Weights of a small GPT-style language model, trained from scratch on English Wikipedia.
Size: 17 layers, MLP 1344 GELU.
Training: a variant of Adam for these matrices, 7923 steps.
MLP neurons of a small language model. Each row is named by its layer, matrix (up: input weights) and neuron, and shows model dimensions 64-127. Each number is 50 + 12 x the weight over its row's rms, rounded and kept within 0 to 99.
A block is one neuron, or neurons of one layer that tend to fire together. After each block is what it responds to, as a language model described it from the Wikipedia text at the highest values.

L6.up253:43 54 44 45 49 50 44 38 55 62 40 60 71 56 50 42 32 27 70 76 70 51 58 53 53 60 44 58 21 38 36 54 32 35 46 56 43 70 59 40 41 61 73 39 48 30 43 47 58 39 58 62 47 54 46 43 62 39 65 59 39 48 56 48
Responds to: Space before head noun. A standalone space token, or a space-led fragment like " b", right after an adjective or modifier, where the head noun comes next: science fiction, German rider, Hot 100.

L11.up277:49 52 40 25 58 55 21 51 37 46 74 58 73 43 44 61 56 68 61 54 71 38 58 56 68 48 48 47 46 59 19 50 67 35 58 55 24 52 43 46 35 57 58 44 35 61 70 41 68 38 35 74 34 67 34 41 57 69 49 74 60 53 51 54
L11.up840:74 47 52 51 72 54 30 49 44 28 50 45 58 45 35 76 69 69 59 61 40 42 31 58 29 46 57 53 64 67 34 58 63 67 62 44 23 46 28 76 41 65 57 56 46 54 54 61 55 34 67 68 41 62 36 40 41 85 62 49 64 72 59 54
L11.up976:33 63 39 34 48 61 42 49 45 59 40 39 47 39 38 44 71 50 55 38 59 39 56 51 66 46 53 48 58 63 40 66 19 87 45 50 28 40 56 72 39 52 53 51 47 44 82 57 55 56 67 46 51 37 36 41 56 59 37 70 64 48 54 59
L11.up990:30 24 48 21 41 56 48 50 45 47 52 45 39 47 37 72 69 52 63 69 56 33 61 61 56 43 39 61 40 80 40 51 34 79 49 55 34 45 53 58 61 62 37 51 43 57 58 54 61 64 49 64 38 69 55 58 53 87 58 50 37 36 65 49
Responds to: Number starts and compound continuations. First digit of a multi-digit number (grow to 6.5, 40 feet, 623), the hyphen in left-wing or right-handed, and words after participles (made up, owned and).

L11.up81:71 57 49 53 55 26 59 42 44 57 52 61 51 68 59 58 60 68 49 48 59 38 49 69 65 26 80 54 25 53 71 35 33 39 54 41 66 37 46 51 39 67 48 49 52 56 60 50 51 54 41 54 62 56 45 30 52 67 49 66 45 48 38 49
L11.up654:53 43 45 47 68 48 47 42 58 48 64 46 63 68 61 66 46 53 58 56 37 52 65 58 43 41 36 30 33 46 58 54 50 41 48 60 45 19 54 51 44 41 51 42 46 38 70 27 60 68 22 66 41 53 42 44 65 51 62 45 54 38 44 65
L11.up671:57 47 36 72 68 54 65 45 45 59 31 44 46 61 66 67 51 35 43 44 41 35 40 55 47 37 49 31 14 65 40 35 36 57 42 64 33 59 53 41 55 44 46 55 48 17 65 62 50 63 46 65 78 80 42 33 49 64 56 66 56 46 43 46
L11.up955:52 60 34 27 56 20 43 37 33 61 51 46 83 57 66 48 47 57 73 48 52 38 46 38 56 46 59 55 33 66 38 45 38 49 50 49 44 28 54 51 41 51 36 52 49 39 70 61 72 20 20 67 34 63 45 39 59 54 47 69 56 57 34 53
Responds to: Mid-name and goal-minute fragments. Pieces inside names, titles and numbers in lists and tables, e.g. goal-minute digits or apostrophes (Jones 37'), d'Estaing, O'Brien, inner spaces (Anne Sofie von).

L14.up146:50 48 54 62 38 41 55 32 69 48 60 43 69 51 77 58 48 64 42 51 52 26 73 53 42 62 44 43 14 70 62 62 35 57 69 34 30 66 57 47 42 77 40 28 52 34 56 51 47 48 47 49 61 36 25 50 38 57 54 54 65 29 57 45
L14.up155:37 26 59 79 63 39 40 49 46 57 48 56 55 57 69 59 43 40 56 45 35 40 44 47 40 46 52 42 28 38 54 57 55 28 48 44 49 79 27 63 47 49 31 42 40 75 56 71 55 42 50 65 53 50 69 40 25 50 50 83 68 38 51 55
L14.up339:54 56 49 61 64 45 54 29 48 57 53 57 52 41 58 41 45 69 48 40 41 47 60 47 72 41 43 72 47 74 49 56 43 56 52 45 40 61 34 47 49 62 53 55 42 37 33 29 49 39 59 49 60 44 54 33 47 68 63 58 46 47 34 49
L14.up347:53 28 34 65 44 39 53 64 62 38 30 68 36 50 50 49 44 51 58 54 58 46 38 55 53 47 54 33 52 50 29 58 49 61 37 81 47 41 42 67 43 60 52 55 50 56 47 73 65 60 31 50 54 43 49 59 28 67 62 49 48 39 53 62
L14.up382:42 56 54 41 47 56 60 65 52 34 57 58 47 58 42 56 47 47 44 39 36 35 39 52 39 47 50 84 37 36 53 70 37 52 41 48 49 42 55 40 49 58 61 58 24 61 48 80 38 60 52 73 67 60 63 37 25 39 66 47 34 34 53 49
L14.up445:49 58 39 59 61 45 45 41 50 47 71 42 47 55 49 48 58 65 32 43 46 32 62 72 63 24 53 54 39 51 46 49 53 54 35 60 46 41 41 48 35 59 41 36 48 24 67 55 81 44 32 55 46 45 54 52 42 37 59 47 56 47 35 43
L14.up475:29 23 38 47 38 57 30 42 57 52 47 53 54 47 55 36 44 47 37 61 39 57 59 55 58 70 68 24 15 31 42 60 45 45 55 72 49 55 45 56 52 43 45 46 46 42 61 61 26 40 31 55 47 77 58 41 33 42 51 72 45 40 51 44
L14.up548:59 43 54 46 63 52 50 57 26 46 44 51 45 44 64 52 33 34 54 49 41 35 32 57 47 58 40 44 34 55 44 41 57 36 70 47 38 54 47 45 38 63 42 20 68 52 54 45 50 41 21 44 41 77 48 44 31 60 52 78 57 42 39 33
L14.up556:53 27 25 42 56 51 62 27 46 47 53 50 42 54 55 63 42 72 37 58 43 53 43 60 50 30 45 55 39 64 56 51 48 57 43 58 36 55 57 53 41 54 32 43 51 59 52 48 47 55 36 49 54 43 46 29 49 63 58 55 49 27 51 76
L14.up619:25 28 60 51 60 54 45 42 52 83 58 49 62 36 49 67 43 48 34 41 57 55 61 68 42 21 33 58 58 53 50 54 63 57 52 46 58 41 65 47 56 43 56 48 45 58 71 64 37 22 46 55 45 60 31 53 43 65 44 45 53 34 44 50
L14.up744:56 16 49 64 48 45 57 41 45 50 66 45 56 59 73 52 31 60 57 44 53 33 79 17 62 28 39 32 41 57 31 47 40 51 53 46 42 50 38 57 34 41 51 50 35 52 52 40 57 27 37 61 46 56 60 36 35 73 81 84 51 44 49 44
L14.up779:49 49 38 62 52 52 53 31 40 49 46 29 57 69 60 46 57 51 49 60 35 45 62 42 52 48 52 51 22 50 50 28 49 61 40 69 47 64 58 36 14 37 48 55 28 51 44 40 60 60 55 58 55 60 50 28 59 46 82 61 38 29 47 51
L14.up920:50 46 36 48 60 59 67 57 67 47 47 65 44 56 55 60 45 49 55 46 55 36 41 40 41 28 54 35 37 35 49 23 38 39 60 55 62 70 32 52 44 76 34 45 50 52 43 50 64 46 43 48 67 57 60 53 30 56 60 47 43 46 42 47
L14.up941:36 42 51 62 30 44 48 23 49 64 49 71 59 72 57 64 47 65 39 43 47 42 64 75 52 40 66 48 47 56 37 46 46 69 41 42 37 60 62 53 42 61 53 45 33 31 30 44 52 45 54 52 77 51 36 42 50 60 48 48 44 34 31 50
L14.up1027:56 47 68 18 82 64 64 15 40 52 56 58 57 47 36 53 42 53 42 34 49 45 59 52 57 70 48 46 43 66 47 60 54 52 62 42 40 48 39 57 22 51 50 52 46 28 65 36 45 54 53 45 62 40 55 55 46 33 53 28 46 54 46 31
L14.up1290:51 52 61 44 40 49 45 51 31 62 48 54 49 54 60 62 55 60 50 60 45 44 50 59 39 45 40 42 67 52 50 50 21 34 45 59 52 63 41 43 54 73 40 49 58 62 57 53 63 49 38 72 54 48 74 37 25 50 67 68 65 46 58 44
Responds to: Mid-name word boundaries. Spaces and word pieces inside multi-word titles and proper names, often French, Spanish or Portuguese, e.g. Entre fleuves, La piel que habito, Cagliari.